Part of a small language model's weights.
Size: 12 layers, width 224, vocabulary 951.
Architecture: LayerNorm before each block, learned positions, biases, tied embeddings, capped logits.
MLP neurons of a small language model. Each row is named by its layer, matrix (down: output weights) and neuron, and shows model dimensions 0-127. Each number is 128 + 24 x the weight over its row's rms, rounded and kept within 0 to 255.
After each neuron's rows, "fires before" lists the tokens most often just after its 100 highest values on Wikipedia text that the model never trained on.

L7.down278 [ 83 126 148 149 121 144 139 134 113 123 153 147 129 151 156 125 124 127 114 151 155 140  94 180 121 135 129 137 155 108 134 146 120 136 183 130 161 104 130  65 161 112 141 135  90 119 139  80 106 146 127 174 101  78 132 117 106 150 100 151 136 169 170  96 170 121 121 146 129 128 117 137 115  90 133 102 115 152 164 126 120  95 180 132 114 114 193 107 127 127 122 103 131  89 115 157 124 104  93 163 134 143 120 121 192 119 110  91 126  99 133 122 130 129  94 140 129 137  49 101 101 174 154 164 121 117 127 130]
fires before: "u", "ot", "en"

L4.down317 [136  75 117 124 156  99 118 114 161 114 124 140 124 101 102  83 108 149 150  80 148 126 125 131 158 175 157 163 157 126 136  68  80 102 153  73 100 156 118 158 150 131 119 144 114  93 104 145 150 144 132 105 139  92 141 165 142 138 141 127 148 130 119 101 117 157 141 122 146 146 167 137 128 160 158 156 150 144 127 126 101 113  81 102 107 150 123 136 116 139 114 114 145 108 168 161 147 124 140 148 161 117 127 163  51 102 161  94 107  94 126 104 151 127  87 131  98 147 156 116 142 111 144 118 160 131  74  94]
fires before: "or", "9", "0", "e", "ep"

L3.down572 [ 78 108 106 114 112 200  95 129 134 161 125 151  88 120 189  95 135  92 121 103  86 148  99 162 135 125 118 124 166  77 108 142  79 129 138  75 135 106 136 153 132  99 109 126  97 117 166 138 178 166  67 113 144 113 119 126 110  87 144 121 164 121 131 116 160 156  73 135 125 156 149 123 160 180 156 116 121 123 182 100  95  99 132 145  95 131  93 121 155 101 146 136  99 145 142  96 159 151 142 137 107 129 130 123 130 148 109 119 124 123 178 130 143 145 125 134 115  75 115 111 139 110 120 154 143 100 154  90]
fires before: "er", "e", "ed", "on", "ian", "s"

L4.down840 [138 167 146 122 109 163 141 103  99 137 157 123 120  70 137 133 148 103 150 140 104 173 143 153 116 125 108 109  98 100 105 138 122 117 157 140 132 129 116 136 130 138 122 126 142  96 143 118  84 104 126 129 144  86 149 177 162 170 168 128 144 140 125 131  75 144 145 168 140 139 127  81 146 189 139 166  95 112 114 119 172 134 111 124 140 114 137 153 105 116 151 130  99 109 113 144 107 105  95 127 157 105 116 129  74 152  78 143 129 186 113 107 162 158 125 106 123 117 137 148 151 131 110 101 110 112  99 109]
fires before: "p", "t", "m", "b", "c", "in"

L3.down700 [150 139  88 136  97 129 115 167  74  96 100 109 111 118 140 131 127 128 158 145 122 149 186 131 135 109 143  90 106 106 117 152 138 111 154 128 150 138  89 125 133 154 157 141 121 109  92 114 152 126 105 140 116 106 163 188 132 176 121 126 129 149  90 169 104 107 140 183 153 110 113  88 141 140 165 148 164 124 123  74 125 106 134 108 131 130 131 122  83 127 144 145 131 118 147 110 121 112 133 107 106 148 135  92  95  89 126 102 112 121 152 156 202 141 111 113 133 132 168 105 126 139 141 145 126 130 122  78]
fires before: "d", "p", "f", "m", "ber", "t"

L5.down355 [116 152 107 144 149 152 100 130 136 160  86 172 133 164 154 152 112 175 168 166 112 130 108 154 139 104 114 139 157  86 153 118 124 110 136 148 107 149 162 155 136 118 108 143  89  88 120 118  94 128  83 121 129 186 125 148 148 183 149 171 165 127 131 102 131 135 135 133  71 115 121 110 129 151 156 136 102 145 155 136 147 124  97 127 112  73 113 131 145 147 130 104 142 159 147 140 138 161 121 126 121  98  95 106 120 153 154 100 155 142 135 144 133 142 100 131 102 107 133 151 142 153 130 100 105 114 159 145]
fires before: "==", "===", "y", "le", "u"

L2.down370 [113 143 135 113 142  91  91 135 125 121 108 175 142 145 140  88  85 141 150 178 123 139 161  95 108 117 100 167 115 101 100 119 156 123 182 145 152 122 101 162 111 100  86 101  65 156  89 123 131 105 119 119 145 155 139 102 112 126 124 133 141 130  93 127  86 157 142 131 143 120 130  94 112 168 133 144 166 117 162 170 147 169 138 123 152  95 130 155 103 115 159 151 139 190 104 162 137 139 124 112 130 131 117 140 128 145 143 126 117 156 139 123 134 134 117 145  94 159 143  85  93 117 120 108  93 101 120 143]
fires before: "==", "I", "T", "===", "H", "A"

L2.down860 [128 117  80 134 126 114 126 122 119 154 139 160 110 122 106 100  95 141 107 123 107 161 159 145 131 134 143 170  81  86 149 128 154 121 146  92 167  70  86 121 129 129 188 112 149 130  96 148 151 148 136 112  97 126 129  66 127 106 148 124 144 113 127 165 141 109 126  97 146 141 135 116 130 136 119 141  86 143 138  99 115 117 100 109 115 113 147 140 145 117 150 141 159 156 111 135 120 114 147 171 151 139 116 136 103 133 127 113 154 118  91 145 134 113 100 157 143 101 135  99 142 181 128 168 116  96 156  92]
fires before: "t", "-", "b"

L4.down458 [122  98 138 118 183 132 100 121 109 125  81 180 143 127 139 111 147 154 151 108 117 164 132 153  97 195 121 110 144 159 150 114 134 132 142 165 141 143 150 146 137 116 202 103 131 106 133 115 109 127 109 100 153 129  97 156 127 168 192 109 125 116  84 146  99 168 150 142 135 130 143 124 129 124 126  91 164  92 104 146 141 117 148 141 122 144 159 143  74 172 109  93 110 138  96  96 129 106 117 128  98 108 123 140  99 111  89 160 115 101 111 119 102 120 133 108  80 122 110 121 145 135 125 111 113 129 107 101]
fires before: "as", "al", "in", " is", " a"

L4.down784 [109 128 117  76 101 125 121 104 121 116 132 148 126 121  90 149 148 115 136 123 117 127 142 148 143 171 136 155 133 136  86 151 123 177 126 177 156 141 125  73 156 134 125 150 135 174  87  96 115 141 173 166 103 137 146 157 141 120 109 132 129 106 178 100 114 134 123 123 111 135 118 120 127 134 118 110 128 110 136 105 136 105 149  92 127 132 122  93 102 116 144 121 148 137 121 107  99 132 124 151 130 106 118 104 139 102 132 131 138 155 129 145 125 147  88  86 136 121 118 108 111 146 144 163 123 106 126 116]
fires before: "ig", "re", "u", "ed", "c"

L3.down691 [149  99 115 104 136 141 100 169 171 146 119  86 139 172  74 150 130 125 116 138 165 133 140  94 152 175 144 120 149  97 147 139  86  89  92  96  68 133  75 128 146 118 133 116 119  92 114 152 145 144 114 102 113 162 161 161 127 182 137 103  67 142 145  99 120 162 147 106 147 128 128 100 138 152 182 139 151 150 117 128 116  98 136 152 125 132 113 138 137 171 142 120 163  76 138 143  92 121 140 147 120 133 127 129 103 132 175 121 127 142 156 104 141 117 107 124 138 159 113  94 120 107 127  99  97 161 156  76]
fires before: "0", "9", " |", "3", "1", "."

L3.down113 [119 109  76 115 149 128 143  91 119 135 120 103 131 120 100 117 102 123 156 132 132 137 125 145 156 156 101 129 112 142 167 107 129 104 101 130 123 107 101 111 106  95 103 103 134 149 146 151 124  83 110 116 133 116 143 153 170 160  81 170 127 101 130 109 135 150 153  96 103 114 156 104 148  84 109 149 115 167 134 104 150 126 136 137 116 101 131 124 108 156 113 116 154 103 172 125 201 133 146 171 164 148 126 126 106 113 194 116 138 113 171 142 141  81  87 114 132 153 133  63 120 141 164 153 142 174 157 120]
fires before: "\n", "0", "T", "9"

L4.down805 [128  99 154 109 124 163 142 142  80 186 146 134  93 129 141 105 161 165 103 147 151 105 128 111 146 161  99 138 109 129 119 123 141 152 114 119 109 146 100 131 154 142 140 115 102 146 117 137  79 137 105 101 145 156 116 167 126 142 111 121 179 129 112 134 124 175 127 139 121 142 120 106 118 169 103  82 132 138 113 191  79 137 123 149 144  76 131 110 142  89 110 100 118  70  79 166 134  93 142 120 112 139  73 131  83 143  99 106 160 150  75 163 148 144 154 118  98 132 105 132 126 124 157 124 153 121 135 116]
fires before: " a", " an", " the", "t", "d"

L5.down250 [100 120 130 140 127 112 158 112 126 153 139 130 123 117 129 121 139 170 154 132 125 112 109 160 141  89 104 112 142 127 178  78 138 119 135  99 123 135 133 117  99 124 161 109 143 142 103 129 100 116  90 124 160 124 145 170 143  75 121 161 152 114 164  85 128 119 141 171 122 114 107 124 153 139 114 120 153 160 169 123 135 146 108 156 122 112 132 103 136  85 113 117 144  89 148 164 134 111 111  81 149 154 124 125  98  87 145 130 117 123 101 117 136 145 151  59 123  95 182 176 113 133 142 145 155 128 119 127]
fires before: "e", " the", "am", "om", " a", "a"

L5.down218 [110 134 129 127 182 162  97 148 119 123 122 161 185 116 158 113 104 138 126 123 106  94 126  96 119 115 152 127 147 134 130 133 100 111 143 144 133  72 125 155 113  96 127 111 118 109 127 154 104 107 123 152  80 187 127 121 149 132 163 151 135 101 129 119  86 190 145 106  94  93 145 133 120 125 100 135 140  99 118 126 148 172 123 116 126 120 101 171 117 141 169 161 141 125 128 166 102 109 117 113 148  92 105 123 149  95 183 108 120 153 115 135 140 120 106 156 157 136 135 140  92 155 125  99 160 121 114 126]
fires before: "==", "=", "===", "I", "M", "T"

L3.down136 [129 135 120  93 121 176 124 123 149 148 128 144 105 131 141 138 123 167 137 107  81 137 184 148 142 117 130 153 120 109 132 111 111 121 129 107 157 107 110 144 159 143 155 136 100  66 143 152 141 193 133 106 128 160 126  98 130 112 145 151  76 154 136 139 152 127 128 104 151 133  87 118 146 115  99 138 145 150 130  97 116 145 137 119  94 109  87 130 152 114 171 139 128 171 135 137 169 127 131 134 142 150 128 117 100 117 113 101  92 112 134 151 189  89 105 156 141 132 129  76 170 116 113 149  91 107 110  75]
fires before: "t", "er", "b"

L5.down320 [159  92 126 127 151 101 114 111 145 154 152 150 163  81 134 115 138 132 144 113 140 132 153 113 106 114 118 137 140 116  67  97 106 136 107 125 125  69 122 137 100 105 106 130 114  98 143 151 132 115 119 141 111 118  95 100 176 144 142 143 192  87 113 121 121 146 141 174 114 170 127 136 150 100 148 107 123 128 152 127 140 143 146  77 105 137 180 105 164 138 170 115 170 118 119 124 101 149 117 175 115 163 122 118 116 141 146 163 142 130 125  99 127 169  69 146 137 114 112 127 136  97 126 120  85 116 120 133]
fires before: "u", "t", "em", "r", "ch", "ly"

L2.down425 [153 105 160 130 145 107 113 146 116 141  64 145 120 106 143 115 150 143 131 123 196  63 151 107 144 131 130 107 129 143 117  91 136  86 118 131 114 153  95 118 142 135 143 140 132 147 117 125 120 107 135 133 119 168 131 139 149 116 123 179 109 150 107 167 110 168 152 118  81 114 179 115 143 114 125 128 101 149 116 153 139 167 162 118  99 126 159 142 122 173 120  96 124 123 112 154 140 149 116 117 165 126 113  87  79 132  97 109 110 112 118 115 171 129 135 147  88  97  94 107 128 136 127 144 149 135 118 133]
fires before: " a", " an", " b", "s", " the", " "

L4.down140 [131 107  98 115 141 126  75 104 120 149 105 123 135 120 161 117 123 162 137 124 128 123 153  70 156 122 103 121 128 121 131 121  79 139 128 102 154  90 115 176  93 118 105 106 102  99 124 135  70 114  92 130 109 158 146 138 143 193 146 171 141 154 107  99  92 130  96 113 122 132 124 131 128 121 159 121 189 135  94 156 129 172 107 104 151 131 118 181 158 103 115 141 103 154 125 175 115 127  88 127 111 117 103 117 130 142 158  80 127 137 103 149 145 121  91 149 148 151 146 126 130 148 113 161 144 151  86 137]
fires before: "T", "A", "M", "P", "==", "H"

L5.down790 [155 119  86 128  75 127 167 114 111 125 132  91 160 135 124 177 105 164 152  92 111 133 153 127  83 157 143 144 138 158 132  72 136 133 149 173 175 108 105  73 164 129 152 112 141 115 153 133  89 113 103 115 150  86 106 125 116 146 124 154 155 127 124 129 123 124 118 150  94 152 116  95 138 125 186 101 123 117 130 141 141 151 130 110  82 135 178 149 102 140 148 108  81  66 152 112 166 112 128 123 145 159 115 143 131 119 126 147 154 154  97 108 157  85 139 122  87 160  95 119 150 102 112 116 121 120 147 119]
fires before: "al", "s", " a", " p", "iv", " the"

L7.down114 [113 101 132 113  65 181 144 131 153 139 122 123 152 116 143 126 114 166 153 138 143 134 154 159 147  72 113 155 134 124 123 161 135 108 139  78 142 146 137 125 196 171 113 166 118  99 136 153 119 119 157 134 146  99 100 139 120 142 171 119 104 132 106 131 162 122 121 110 102 137 104 139 149 107 119 111 140 127 121  96 102 162 124  99 162 118 179 112 132 154 134 127 171 129 101 146  98 155 130  88 150 164 121 113 123  90 130 161 126 117 119 120 147 111 127  89 144 109 180  87 140 108 114 164 153 155 146 132]
fires before: "ed", "e", "t", "v", "r", "at"

L2.down418 [119 133 111 125 168 119 161 146  93 153  76 109 134 106 177 104 161 126 126 139 168  89 138 110 156 120 105 102  94 128 122 100 138 101 139 124  78 146 126  85 147 118 130 162 143 117 142 117 142 109 137 125 118 159 137 137 182 124 124 152  99 129 101 149 126 171 137 104  80 128 186 146 129 152 132 144 142 115  88 133 149 121 162 100  91 119 123 146 140 158  81 138 134 127 116 127 123 120 144 134 161 111  99 131  61 149 113 104 102 176 122 128 151 115 164 151  81 110 142 128 155 109 137 154 156 114 115 212]
fires before: " a", " an", ";", "as", "ct"